Weights of a small GPT-style language model, trained from scratch on English Wikipedia: 622M tokens.
MLP neurons of a small language model. Each row is named by its layer, matrix (gate and up: input weights; down: output weights) and neuron, and shows model dimensions 96-159. Each number is 200 + 20 x the weight over its row's rms, rounded and kept within 0 to 999. A neuron's up and down rows have the sign that makes its largest values positive.
Before each neuron's rows, "fires before" lists the tokens most often just after its 100 highest values on Wikipedia text that the model never trained on.

fires before: "ction", "ision", "ct", "g"
L10.gate466,174,181,214,167,205,224,186,193,181,163,164,195,199,225,180,201,193,184,210,179,209,201,199,212,195,175,194,197,209,200,224,188,177,196,250,218,187,228,192,218,225,182,183,194,200,181,189,210,218,203,213,178,194,225,183,215,209,177,179,213,190,181,227,203
L10.up466,236,155,223,180,202,220,191,220,203,171,176,237,210,182,175,213,197,246,225,202,203,185,206,207,170,227,176,211,183,188,220,166,186,192,213,181,211,208,202,188,197,200,154,184,208,200,162,220,188,201,215,220,194,177,177,189,226,204,217,231,191,188,195,229
L10.down466,185,214,206,173,198,213,206,231,182,194,195,251,198,180,223,150,205,167,165,170,231,174,178,196,192,212,220,169,205,227,218,204,199,206,174,200,209,190,221,173,196,200,160,250,184,192,164,177,226,185,178,192,203,219,184,218,190,215,178,182,190,180,214,204

fires before: " ", "19", "18", "20"
L7.gate327,202,189,186,189,177,194,156,238,237,212,169,196,190,205,201,221,213,192,204,192,209,191,192,188,189,215,185,196,183,186,210,218,207,174,195,179,228,214,199,218,219,195,198,201,209,214,229,173,220,202,212,193,178,208,186,196,211,222,199,219,220,215,175,206
L7.up327,201,199,208,236,206,202,162,200,204,168,163,198,203,231,183,189,211,203,189,168,217,197,168,225,171,206,194,221,183,201,200,195,208,206,223,191,223,200,200,176,220,203,176,214,209,185,203,166,186,167,170,206,195,238,210,203,202,192,206,191,182,179,189,166
L7.down327,169,204,215,198,206,200,181,189,232,221,221,201,229,193,224,192,192,132,177,200,215,178,205,194,187,211,192,206,203,157,231,207,214,212,194,171,229,181,211,188,206,197,204,234,189,188,186,170,182,203,194,199,194,202,194,207,194,217,169,183,195,222,167,248

fires before: "ed", "s", "ing", "es"
L10.gate235,194,160,173,172,215,208,187,180,223,178,186,216,221,183,199,262,222,181,183,196,199,207,189,210,170,206,177,199,227,205,200,189,190,181,174,227,204,185,184,179,214,194,191,180,222,206,173,209,224,230,175,193,219,197,207,213,193,201,177,200,160,206,183,207
L10.up235,186,202,194,188,148,217,187,188,244,196,175,205,199,205,228,190,197,206,259,193,196,202,222,169,229,185,190,175,220,171,190,209,205,202,198,209,198,179,200,187,223,176,200,205,204,186,193,211,219,201,223,198,221,184,214,155,170,188,193,198,221,222,220,236
L10.down235,244,213,205,229,190,185,179,186,198,191,202,220,201,170,215,206,212,231,190,191,182,221,178,217,238,197,197,185,175,242,169,185,214,200,189,225,210,221,206,189,145,217,173,239,182,240,190,204,218,212,234,190,179,180,201,204,208,195,173,193,161,195,216,178

fires before: " as", "iv", "ess", "im", "act", "ft"
L9.gate365,185,205,197,154,221,218,215,213,191,225,222,194,197,228,199,198,234,213,235,195,167,174,192,206,203,201,221,234,196,212,173,213,171,208,170,211,205,194,230,208,219,180,236,155,222,202,196,172,201,210,216,191,199,174,205,168,186,195,233,187,201,207,183,200
L9.up365,180,192,183,176,203,194,170,211,193,216,196,179,173,210,197,218,221,189,207,210,198,235,159,185,186,236,217,216,223,159,228,204,225,194,217,176,190,170,179,194,208,173,219,233,227,223,179,212,210,184,237,201,184,176,202,220,186,219,183,184,216,222,234,204
L9.down365,205,197,215,200,198,188,181,207,198,208,213,204,180,186,194,219,156,194,222,224,200,199,181,185,197,248,183,224,221,189,245,189,186,207,183,196,192,179,219,189,180,213,192,223,227,189,171,201,178,214,183,194,153,171,207,193,179,196,209,145,207,218,180,190

fires before: "ic", "it", "ical", "ics", "ian", "iz"
L7.gate68,188,131,222,199,172,213,156,171,226,197,197,199,200,206,190,189,189,200,176,163,198,239,227,185,206,204,213,203,193,206,210,220,207,217,174,202,255,187,217,219,209,174,193,215,218,215,218,188,191,185,194,191,205,210,177,205,193,195,190,173,197,230,147,181
L7.up68,212,201,181,221,167,185,188,204,184,216,246,212,206,235,204,242,209,225,189,197,225,203,208,194,209,170,205,207,178,168,184,185,180,192,196,175,181,191,206,194,180,183,238,161,222,179,185,218,183,173,203,200,206,228,184,213,171,172,204,203,200,203,184,202
L7.down68,159,157,205,218,203,213,186,202,195,197,205,249,174,181,172,198,194,177,205,186,205,230,209,191,233,203,236,219,216,206,226,202,175,189,195,218,222,177,206,211,199,186,227,202,200,178,186,204,153,168,174,228,205,173,171,171,214,179,199,206,212,231,194,223

fires before: "n", "ff", "et", "ion", "ual"
L3.gate203,198,166,189,187,174,193,196,190,193,210,217,196,213,172,207,204,218,221,176,200,232,211,217,205,179,202,172,232,229,161,221,207,198,182,169,191,161,188,208,210,199,179,209,148,212,158,198,209,233,201,226,206,206,188,208,195,188,195,183,221,188,241,253,209
L3.up203,177,223,203,177,215,224,215,210,224,198,214,213,204,187,187,201,199,201,190,180,199,123,215,209,197,190,220,198,271,187,188,206,220,236,210,193,214,186,172,179,200,191,208,201,230,227,173,212,185,223,180,180,182,186,175,222,198,192,171,216,190,203,169,184
L3.down203,225,186,184,166,198,192,208,192,217,225,217,198,208,239,194,190,215,247,215,212,219,216,218,194,233,211,210,229,216,189,179,215,197,187,184,212,223,193,215,216,186,221,252,181,215,190,198,219,192,172,195,171,171,148,182,209,182,179,231,231,197,240,189,237

fires before: "ut", "ts", "h", "t", "one", "ing"
L3.gate227,159,194,192,187,202,213,204,243,208,216,190,213,200,190,227,202,217,218,188,209,200,211,206,194,179,224,221,208,174,194,229,204,210,158,219,199,229,212,157,201,182,189,190,216,188,200,193,219,253,218,192,229,200,194,219,187,216,208,211,197,227,213,209,179
L3.up227,201,198,226,185,227,181,173,203,203,192,227,220,207,161,166,217,217,197,243,174,162,205,172,192,154,188,155,224,179,192,215,170,163,179,183,207,200,197,208,219,218,213,159,172,206,202,196,210,213,200,190,230,194,201,207,206,190,210,210,193,199,184,177,173
L3.down227,157,237,217,229,230,185,214,182,174,208,206,208,213,208,195,224,209,193,179,217,215,203,186,170,219,207,218,204,206,183,225,234,203,187,212,220,181,209,212,212,185,235,185,221,166,216,213,220,194,194,217,173,186,200,194,200,198,211,256,191,206,185,180,170

fires before: "l", "el", "ever", "ed", "n", "et"
L3.gate508,198,201,208,176,196,176,207,183,214,200,206,211,203,163,227,224,210,211,214,239,241,173,216,213,177,205,218,205,218,173,196,223,214,200,214,198,154,198,233,195,177,211,215,220,204,172,203,202,170,233,183,229,183,217,167,220,178,208,186,190,222,225,230,184
L3.up508,181,211,169,189,195,222,206,184,224,183,195,200,200,195,233,197,215,184,206,198,215,184,163,207,199,188,222,187,204,209,193,226,226,199,230,189,206,215,206,198,174,180,215,222,210,202,193,187,223,197,199,203,218,181,182,217,181,214,222,238,181,193,188,254
L3.down508,198,208,204,183,178,163,198,219,169,214,205,240,270,194,181,171,201,179,220,212,202,200,189,181,197,179,194,176,191,202,158,195,182,230,240,211,182,192,190,204,191,205,193,239,179,215,220,217,230,224,233,195,229,193,177,219,210,222,196,210,235,202,198,215

fires before: " |", "le", "ers", "er", "u", "ing"
L3.gate134,182,203,168,185,212,225,198,177,200,195,238,199,197,171,215,201,180,192,212,210,209,181,179,218,192,193,140,189,250,184,209,213,197,198,190,183,186,187,178,196,200,191,188,224,209,197,215,243,196,185,220,200,198,202,186,251,166,199,209,215,164,216,224,158
L3.up134,197,204,160,193,245,202,198,185,190,203,208,185,208,191,245,197,168,214,174,172,199,182,180,174,198,199,174,175,218,230,187,227,196,235,177,176,165,164,201,161,209,159,203,207,176,229,213,206,189,206,161,222,216,209,229,211,210,200,197,236,152,221,168,237
L3.down134,188,159,195,186,240,200,195,125,215,207,206,168,189,189,215,227,201,213,213,252,218,186,179,224,238,197,211,172,185,204,186,231,218,205,201,188,199,201,190,172,225,161,195,184,204,231,214,231,185,190,149,197,210,190,196,163,206,223,163,196,177,180,204,196

fires before: "p", "port", "m", "ag", "ound"
L11.gate489,194,214,232,199,221,227,204,222,181,216,207,219,186,202,168,169,215,194,223,204,179,157,212,243,178,216,196,182,210,180,181,231,156,211,184,240,244,219,206,210,168,202,226,170,227,209,197,201,180,185,225,198,190,207,188,203,214,216,210,197,155,226,194,198
L11.up489,212,233,209,199,205,197,195,208,186,243,229,200,185,214,217,203,192,210,188,222,195,199,250,216,219,271,219,195,207,225,194,177,194,220,153,215,178,215,176,208,199,200,220,220,216,187,188,170,180,229,198,202,184,222,200,225,204,156,217,180,199,194,217,193
L11.down489,216,219,211,162,201,203,188,162,220,192,241,220,216,190,229,219,213,228,207,224,212,210,219,191,193,225,199,231,210,198,206,200,192,204,172,199,215,208,189,196,186,212,180,273,205,225,207,237,196,210,202,209,153,198,243,205,172,202,214,176,180,200,214,217

fires before: "ia", "ian", "a", " |", "ic"
L11.gate110,190,209,193,198,207,192,206,190,214,232,202,242,213,193,208,186,213,172,187,190,203,245,198,213,225,216,206,213,204,189,221,214,197,186,165,198,205,200,206,177,232,188,159,186,199,210,198,203,226,183,200,176,183,215,237,161,229,218,224,188,215,189,222,149
L11.up110,186,193,190,215,179,215,215,192,201,216,234,198,205,211,208,224,225,263,217,187,218,195,223,219,213,198,149,214,168,192,199,228,206,180,245,177,192,179,195,216,176,184,186,190,206,189,197,177,196,202,220,194,215,197,224,192,196,215,167,192,211,206,176,196
L11.down110,185,223,164,225,234,147,209,190,210,175,205,225,194,189,191,188,190,212,213,169,189,200,234,210,192,214,225,198,201,191,196,213,182,201,181,204,181,224,188,201,177,196,188,229,208,196,214,229,222,167,198,211,166,211,215,197,223,242,229,175,189,206,193,174

fires before: ".", "il", "ord", "c", "ent", "ess"
L9.gate139,164,212,224,210,242,217,181,208,238,251,217,216,173,191,162,198,208,180,221,219,191,188,206,213,187,226,198,188,187,153,231,179,201,138,200,234,212,222,219,193,177,174,217,209,219,170,214,207,195,181,193,204,209,184,215,169,215,205,217,166,217,206,192,211
L9.up139,219,190,211,170,206,223,192,196,198,222,185,186,188,178,228,200,206,163,211,216,191,200,196,210,184,219,227,166,213,182,183,169,180,232,177,207,199,233,148,184,192,156,207,221,199,180,203,185,228,215,201,168,164,164,215,205,152,201,234,198,226,214,202,195
L9.down139,180,176,206,195,219,197,188,217,229,183,213,188,199,198,210,241,191,177,162,207,168,186,184,181,172,194,200,206,181,171,198,218,189,209,200,187,187,188,187,184,151,184,188,194,201,211,203,207,153,195,204,212,204,196,199,202,196,222,221,209,181,228,176,193

fires before: "im", "use", "a", "ass", " |", "e"
L11.gate315,236,218,197,175,229,192,221,188,229,174,221,214,187,180,210,197,178,185,221,185,219,234,171,224,192,192,167,215,141,208,220,214,168,191,197,207,211,163,205,191,205,204,224,186,211,192,228,189,204,189,205,233,222,214,223,181,195,229,171,202,204,181,206,190
L11.up315,201,185,238,196,205,194,208,195,211,203,184,175,193,208,202,183,184,165,219,197,212,193,181,213,206,204,178,216,243,211,207,241,192,184,179,211,198,239,223,221,166,169,182,177,208,192,174,217,200,187,188,240,198,202,221,226,216,197,195,230,195,195,198,180
L11.down315,183,218,205,189,234,163,225,184,215,191,191,202,161,177,182,181,191,173,202,201,225,182,200,176,181,188,215,169,167,209,221,218,207,194,210,186,186,199,201,191,193,179,198,237,186,181,210,196,223,164,206,233,200,223,221,177,211,248,190,153,199,232,198,207

fires before: "le", "y", "m", "ts", "iv", "ly"
L7.gate456,193,173,186,166,164,231,179,190,211,182,191,145,225,189,168,197,218,180,243,245,219,194,204,151,218,190,211,177,220,216,224,204,230,193,205,204,215,148,207,203,193,181,234,200,218,219,212,187,212,226,197,187,208,215,230,186,190,162,220,179,185,216,202,193
L7.up456,193,206,231,179,188,201,198,210,205,195,215,179,198,208,225,198,176,175,205,224,177,204,222,211,215,208,217,199,194,188,229,208,227,191,218,165,159,191,215,211,167,183,191,209,188,208,202,238,214,190,180,192,203,212,205,180,186,197,216,203,198,215,185,215
L7.down456,182,213,202,192,192,198,196,199,208,194,204,214,174,203,198,215,186,148,183,215,193,206,203,219,209,174,157,200,197,207,216,161,198,213,227,186,181,176,197,190,169,192,172,200,209,199,166,199,186,187,216,200,189,211,168,233,157,227,249,170,231,219,216,211

fires before: ":", " |", " ", " c", "er", "*"
L9.gate184,187,197,202,172,207,196,205,194,211,209,166,205,218,195,238,244,198,195,165,189,169,195,218,200,229,198,219,214,213,207,234,173,198,198,211,206,193,209,212,175,230,190,190,152,169,233,213,230,177,178,169,206,208,211,177,211,177,198,214,213,175,228,214,186
L9.up184,198,240,208,200,198,197,186,197,201,184,207,193,190,205,208,176,212,184,208,185,264,220,223,190,167,174,132,193,208,214,194,199,199,229,196,206,217,206,193,235,208,181,198,195,184,191,201,192,152,209,218,215,202,193,175,173,230,213,194,206,168,236,155,209
L9.down184,195,208,233,201,225,218,194,195,206,186,204,199,201,221,183,173,192,176,191,231,204,205,192,181,184,183,175,162,160,199,213,199,159,191,201,204,240,184,164,228,196,187,217,171,221,211,196,222,209,200,167,194,220,210,194,221,182,177,180,174,182,197,186,205

fires before: "19", "age", "ip", "20", "ular", " of"
L12.gate30,190,171,189,246,218,220,221,224,236,203,198,195,218,219,188,171,197,175,208,235,207,218,183,210,217,228,196,181,189,195,192,225,177,188,217,189,151,176,240,248,192,238,196,234,227,210,173,225,190,219,177,174,177,222,213,212,185,177,196,226,175,200,187,193
L12.up30,205,203,206,202,207,222,167,193,220,225,191,198,230,216,207,178,179,173,199,214,202,227,195,200,195,211,194,199,175,217,190,203,191,182,206,182,175,156,194,199,208,206,206,211,221,170,191,199,180,203,230,202,193,200,196,213,192,183,198,216,212,248,187,199
L12.down30,186,192,189,193,189,212,265,209,221,215,209,207,218,186,176,183,193,200,185,176,202,166,221,205,215,178,177,196,185,219,169,173,230,198,198,165,202,216,188,207,255,183,206,237,208,206,197,209,187,157,209,177,185,249,226,180,190,212,189,166,183,199,206,185

fires before: "ass", "an", "a", "ub", "im", "ite"
L12.gate136,216,192,202,151,207,241,221,197,205,213,238,207,218,162,215,199,207,203,193,226,225,219,199,173,240,210,216,240,225,180,220,196,205,213,233,204,186,204,215,177,199,167,200,193,201,199,178,189,177,205,179,175,208,168,197,196,171,204,189,207,221,228,170,187
L12.up136,198,188,218,206,209,217,201,166,202,198,211,201,199,171,206,208,155,182,231,182,211,177,183,228,180,236,197,180,216,191,173,187,227,165,200,220,209,230,219,216,169,179,177,198,204,166,216,203,202,193,205,201,198,181,197,172,204,153,209,195,216,199,193,185
L12.down136,222,223,173,197,154,205,221,221,212,245,173,181,204,190,196,220,159,174,169,186,167,222,216,180,179,176,206,200,187,210,196,190,187,173,213,238,182,213,179,229,193,220,194,224,201,193,212,193,209,191,193,197,184,234,206,176,216,214,219,215,204,202,197,201

fires before: " ", " o", "ac"
L11.gate472,239,191,224,183,215,184,205,187,188,213,213,151,183,205,188,218,215,184,189,199,225,218,250,202,219,176,212,200,210,184,242,163,191,221,198,163,219,177,209,188,201,248,228,197,186,180,187,218,213,204,207,162,218,208,208,190,187,240,211,208,197,197,202,213
L11.up472,222,202,163,167,217,230,174,198,194,187,188,207,220,173,194,190,188,175,193,153,200,186,227,207,188,183,205,197,183,193,196,201,191,209,165,186,223,185,197,202,194,208,210,188,200,208,211,243,213,205,225,191,217,195,189,178,252,191,168,190,178,258,193,183
L11.down472,206,195,197,201,237,200,189,222,238,219,199,173,198,207,187,214,175,182,218,220,182,209,206,198,203,231,215,206,193,148,198,210,191,192,198,185,199,195,174,189,182,197,214,174,219,184,225,198,186,221,168,229,223,231,199,211,158,205,198,219,191,236,183,199

fires before: " ", " of"
L11.gate93,240,202,193,200,201,195,169,212,206,179,199,220,171,219,200,219,210,170,161,206,222,209,184,207,247,190,225,164,213,199,233,176,206,208,169,155,185,191,197,204,207,208,209,209,181,190,189,184,185,204,190,195,222,251,190,185,190,230,212,217,207,250,184,192
L11.up93,222,187,206,221,192,221,183,175,210,228,187,190,177,208,178,182,214,148,169,155,212,214,198,207,215,250,221,193,188,216,220,197,223,190,199,227,191,188,218,201,169,231,216,237,227,191,203,214,205,217,180,202,169,191,209,170,191,188,155,229,229,181,212,177
L11.down93,190,187,193,221,204,165,185,202,182,218,181,199,193,216,201,214,194,231,180,198,206,238,225,233,229,208,164,230,190,144,216,186,208,234,225,192,191,222,170,191,214,220,205,183,224,178,213,189,180,214,215,207,197,165,222,192,221,214,212,241,231,222,185,232

fires before: "19", "20", "18", "il"
L9.gate53,188,204,163,212,176,226,178,250,228,197,215,189,201,212,190,195,204,195,182,219,219,222,194,205,245,189,177,205,206,157,190,190,198,197,243,188,232,200,210,198,203,217,168,222,201,217,187,201,187,198,162,190,187,223,206,208,219,235,206,200,181,226,207,205
L9.up53,223,171,196,208,168,218,203,183,188,205,189,194,210,210,182,210,214,200,189,213,171,213,196,205,194,217,225,179,226,202,214,175,188,211,226,195,186,202,223,216,192,207,190,182,214,197,198,200,216,235,188,196,165,214,210,175,160,197,194,182,186,236,201,232
L9.down53,198,191,211,205,210,192,185,204,185,174,207,176,200,200,205,210,208,195,192,194,193,178,189,188,180,235,208,199,184,186,193,178,216,184,205,216,224,179,235,194,192,191,182,211,189,264,194,171,217,232,221,200,200,229,213,196,205,187,176,216,214,231,223,208

fires before: "ing", "ed", "ional", "ter", "ters"
L6.gate413,206,211,198,205,204,207,171,202,177,189,243,222,226,210,173,211,180,196,175,186,215,211,193,194,218,179,211,199,180,190,203,185,179,195,192,196,187,187,153,186,198,187,199,199,216,192,199,229,209,190,196,224,205,221,248,185,187,198,174,176,162,216,234,208
L6.up413,191,174,219,204,203,197,161,204,210,198,216,194,192,193,196,238,195,235,187,188,159,159,174,196,236,216,173,220,205,187,219,161,157,176,223,201,197,177,192,209,233,189,208,194,225,203,205,201,183,198,223,179,186,234,174,156,218,192,202,206,231,212,202,193
L6.down413,221,220,192,177,224,203,236,195,204,182,203,250,210,211,221,203,178,174,190,196,229,212,218,216,214,202,220,182,232,223,198,195,200,179,182,197,196,206,187,179,166,198,174,181,199,200,219,207,245,182,239,216,187,225,211,215,210,215,189,192,171,230,229,228

fires before: "orn", " a", "ished", " b", "ing", "e"
L8.gate273,204,186,194,192,191,183,175,198,181,211,200,190,171,205,216,219,198,186,192,198,178,239,180,236,237,195,171,166,204,187,149,208,183,173,189,226,190,201,195,176,204,225,186,182,198,191,200,194,185,202,178,238,196,203,185,225,193,197,220,205,228,165,228,207
L8.up273,189,200,193,185,191,196,182,182,195,186,208,231,186,210,187,141,174,232,187,178,220,203,193,179,237,210,204,202,220,172,204,215,201,208,239,228,183,229,166,158,215,167,228,189,191,219,195,192,212,193,177,235,218,190,190,179,194,196,242,207,212,201,195,198
L8.down273,174,188,195,193,221,196,205,212,202,193,197,186,172,222,217,164,245,225,195,185,225,215,195,210,198,193,183,220,237,182,180,200,220,165,164,221,215,221,175,148,194,166,178,203,215,197,223,215,158,195,163,231,208,238,208,193,185,182,225,184,204,193,211,203

fires before: "f", "o", "an", "iver", "ic", "son"
L6.gate396,195,217,173,193,164,197,207,178,156,203,191,182,201,219,206,208,161,234,204,195,194,166,183,253,206,201,201,206,191,175,243,191,167,186,224,202,193,217,207,226,172,218,208,177,195,194,220,198,199,169,214,216,192,204,179,199,195,190,180,189,199,215,209,190
L6.up396,219,227,200,182,200,209,135,202,192,173,193,184,209,211,206,174,142,209,223,183,185,219,185,210,187,202,192,217,228,177,220,195,190,215,232,185,211,206,204,191,200,207,191,228,190,209,194,205,259,188,221,190,212,161,208,199,188,218,200,212,197,211,195,197
L6.down396,207,236,208,198,258,207,224,219,193,166,183,192,215,181,199,188,164,197,218,189,208,188,173,215,156,165,192,223,165,152,215,195,181,182,224,190,215,215,204,172,236,201,200,239,176,222,192,170,222,178,236,224,230,223,155,226,195,221,211,172,215,217,211,205

fires before: "ction", "ion", "ct", "ul", "ional", "ard"
L10.gate503,190,203,207,191,170,193,236,202,176,216,191,180,221,214,172,215,207,201,201,223,196,178,206,226,191,209,172,210,223,209,203,183,193,204,220,201,189,193,218,192,195,210,200,210,211,175,159,235,226,218,187,203,230,211,174,191,179,189,246,191,230,180,220,219
L10.up503,235,242,188,190,195,221,199,241,181,177,192,183,222,192,204,215,203,217,213,188,206,221,197,194,187,211,154,200,168,153,227,209,172,193,196,185,204,189,199,170,220,164,183,206,184,199,197,188,194,227,190,175,162,224,194,162,215,157,237,197,237,189,164,198
L10.down503,207,236,182,215,179,164,209,230,192,203,235,180,227,181,188,219,208,199,224,210,194,226,204,187,168,229,187,237,203,197,160,164,174,227,198,197,231,178,206,199,186,187,188,242,172,203,191,206,173,218,199,203,197,187,197,197,227,207,204,227,187,163,181,202

fires before: "18", "19", "orn", " G", "ed"
L12.gate254,204,207,203,176,211,177,186,213,250,226,202,198,221,168,189,206,211,210,188,176,202,199,222,213,203,180,197,197,175,225,180,188,195,177,230,187,217,189,171,207,229,168,181,185,223,217,195,198,192,171,165,179,194,223,201,169,190,192,179,193,217,223,177,207
L12.up254,196,174,195,216,226,217,191,241,205,192,224,191,226,182,216,189,180,155,183,202,233,185,162,190,188,189,195,223,182,196,189,185,236,208,204,230,204,194,184,183,210,199,207,219,186,184,230,171,200,213,185,163,188,187,180,214,167,181,154,198,207,218,244,149
L12.down254,189,205,191,175,178,205,173,189,192,185,211,189,221,213,205,169,182,213,211,213,236,174,229,181,228,214,218,210,210,179,185,199,228,191,227,204,213,196,188,220,205,158,223,184,188,211,239,165,190,188,183,191,210,197,187,189,216,185,205,214,148,187,213,245

fires before: "ct", "ce", "ction", "c", "g", "z"
L11.gate74,187,192,203,208,220,203,214,192,189,190,188,192,188,199,197,199,197,185,191,228,159,176,207,195,214,231,209,183,209,200,177,235,202,190,166,210,185,183,234,180,208,202,204,221,205,174,215,196,201,176,247,180,223,183,217,184,186,193,206,232,191,184,229,204
L11.up74,186,194,193,185,201,211,192,220,185,190,151,236,233,205,200,175,176,237,215,190,166,194,247,175,191,185,205,246,198,192,221,211,192,218,198,228,192,192,198,225,212,211,193,184,185,222,178,190,171,211,192,195,152,184,136,227,230,145,203,172,192,181,198,210
L11.down74,202,217,207,205,192,220,196,195,196,213,173,210,166,170,208,177,175,175,203,202,190,168,198,200,222,201,191,248,217,178,225,210,216,185,214,200,213,197,193,170,216,226,172,235,205,213,223,199,204,248,210,198,228,180,272,192,232,214,217,197,205,199,185,186

fires before: "orn", " ", "b", " a"
L6.gate45,165,211,231,207,198,207,153,171,170,207,198,216,165,201,198,214,226,191,176,189,208,233,193,220,189,179,209,177,191,194,206,207,189,190,195,178,184,215,200,217,209,210,192,185,150,190,202,187,194,179,164,221,213,210,181,185,224,203,200,184,186,176,207,211
L6.up45,203,216,189,223,189,211,174,217,220,212,196,211,184,159,202,196,231,195,198,202,210,183,160,181,187,246,190,225,171,237,224,233,217,178,223,213,142,210,181,197,174,221,226,202,208,158,185,201,174,175,177,195,195,212,203,228,203,202,221,224,183,235,155,207
L6.down45,238,163,210,184,195,190,210,186,201,207,208,187,216,181,214,188,214,206,194,194,194,207,198,183,235,196,193,202,159,183,203,183,176,187,184,209,202,191,144,195,193,217,187,219,207,190,177,189,195,237,186,189,221,195,202,196,221,187,197,181,217,199,215,201

fires before: "ct", "id", "s", "g", "ings", "ing"
L2.gate86,201,205,201,205,235,190,202,238,182,186,194,189,208,200,186,221,231,177,206,212,210,205,238,193,212,210,210,197,233,245,191,206,199,176,234,212,185,199,225,209,181,218,199,205,150,193,147,179,188,205,216,213,211,195,171,214,205,158,194,201,210,209,203,166
L2.up86,183,195,203,192,186,218,218,228,215,222,191,258,217,170,172,228,199,206,213,216,204,215,209,201,182,196,195,196,212,191,235,145,182,161,180,226,171,187,191,191,218,188,194,231,196,191,204,205,190,218,205,191,197,162,200,162,216,212,196,202,186,199,241,217
L2.down86,181,206,226,144,191,232,212,191,229,217,209,222,222,168,218,191,220,208,213,199,214,226,196,206,185,182,172,214,201,214,228,196,186,217,215,198,203,175,191,208,212,180,181,217,214,178,178,199,195,214,191,221,207,217,137,197,207,197,212,245,188,199,210,194

fires before: "c", "ign", "ed", "ess", "el", "act"
L10.gate50,204,191,210,222,210,196,184,182,191,231,228,213,164,195,187,187,199,208,210,228,159,162,191,192,160,200,202,197,217,208,225,207,184,191,201,205,213,195,258,232,198,225,215,179,228,192,146,194,240,202,234,204,208,191,208,189,218,183,217,225,235,208,245,194
L10.up50,177,219,214,182,180,197,201,183,181,203,171,245,211,204,239,229,206,208,213,175,209,204,206,204,181,232,215,215,187,192,186,208,188,224,221,195,195,212,186,178,201,154,208,208,235,216,210,191,204,253,212,172,184,175,202,190,232,217,213,214,204,169,202,176
L10.down50,207,235,200,201,220,218,212,186,220,178,180,209,248,215,209,190,207,190,215,235,202,205,232,175,187,259,201,206,153,213,184,221,201,198,205,201,203,226,204,178,205,201,220,180,206,206,207,229,221,170,202,163,190,238,203,196,183,216,191,225,202,179,198,232

fires before: "ation", "ess", "'", "ail", "am", "gh"
L10.gate342,212,205,210,187,186,224,191,193,236,194,174,215,216,219,173,222,183,215,205,216,224,186,183,187,217,193,196,207,235,193,191,216,247,206,188,239,231,227,222,215,159,180,177,183,189,226,193,206,219,213,187,217,216,210,204,205,209,195,224,222,177,177,187,189
L10.up342,238,202,205,209,219,215,194,197,177,223,222,191,170,226,202,210,217,222,218,226,179,224,193,178,183,199,212,197,192,189,204,215,191,241,173,192,189,158,211,221,200,181,189,195,191,187,212,195,173,230,226,199,185,217,186,193,182,174,210,197,199,188,228,182
L10.down342,193,236,148,185,216,147,174,193,182,186,206,149,194,200,222,165,222,185,231,231,199,193,212,196,202,236,187,226,168,223,196,221,226,191,196,230,203,203,237,189,217,217,183,194,172,191,167,213,166,199,192,233,210,205,231,217,191,208,167,182,148,220,197,188

fires before: "ch", "ound", "m", "r", "ts"
L10.gate130,258,196,226,181,174,236,208,219,203,157,191,216,207,210,179,202,221,222,177,183,153,174,218,192,218,193,222,183,208,151,180,218,202,224,214,199,191,180,229,211,195,193,208,220,212,215,182,207,190,209,194,237,191,221,164,181,172,166,213,190,204,210,229,174
L10.up130,201,228,217,167,182,214,221,192,193,149,179,237,207,197,188,229,204,198,179,248,176,189,216,204,205,240,227,172,192,188,202,202,203,193,233,211,188,199,195,194,203,181,229,206,249,167,192,213,187,189,181,216,167,209,205,173,201,184,180,188,225,214,205,180
L10.down130,199,235,264,208,204,203,238,225,198,218,180,234,189,194,193,221,220,210,188,205,140,176,194,223,188,231,219,148,211,207,190,195,190,223,224,209,206,197,199,188,190,216,197,249,240,174,208,221,166,206,204,210,209,183,190,206,190,167,204,201,222,219,207,180

fires before: "ction", "ct", "er", "ment", "ement", "ed"
L11.gate313,176,223,202,186,210,225,184,193,200,217,181,205,190,222,199,167,201,200,231,213,157,221,233,234,204,225,136,194,227,195,198,220,197,189,226,211,244,190,204,180,202,190,211,220,205,194,201,182,218,214,192,183,229,198,190,215,210,195,169,221,202,192,201,162
L11.up313,183,177,227,194,217,171,192,187,191,210,188,238,227,187,191,172,214,204,232,203,174,202,211,211,180,236,198,216,209,192,194,182,194,216,209,183,167,153,222,204,206,202,166,231,233,216,204,186,186,215,179,206,199,200,183,172,207,169,197,181,164,182,218,196
L11.down313,199,203,197,158,213,209,160,189,220,202,154,222,231,190,201,199,221,192,208,229,211,179,219,153,192,191,188,192,198,211,204,191,189,193,184,219,206,193,195,192,162,193,175,295,194,201,209,253,230,218,162,192,236,168,227,185,199,235,195,175,193,197,217,207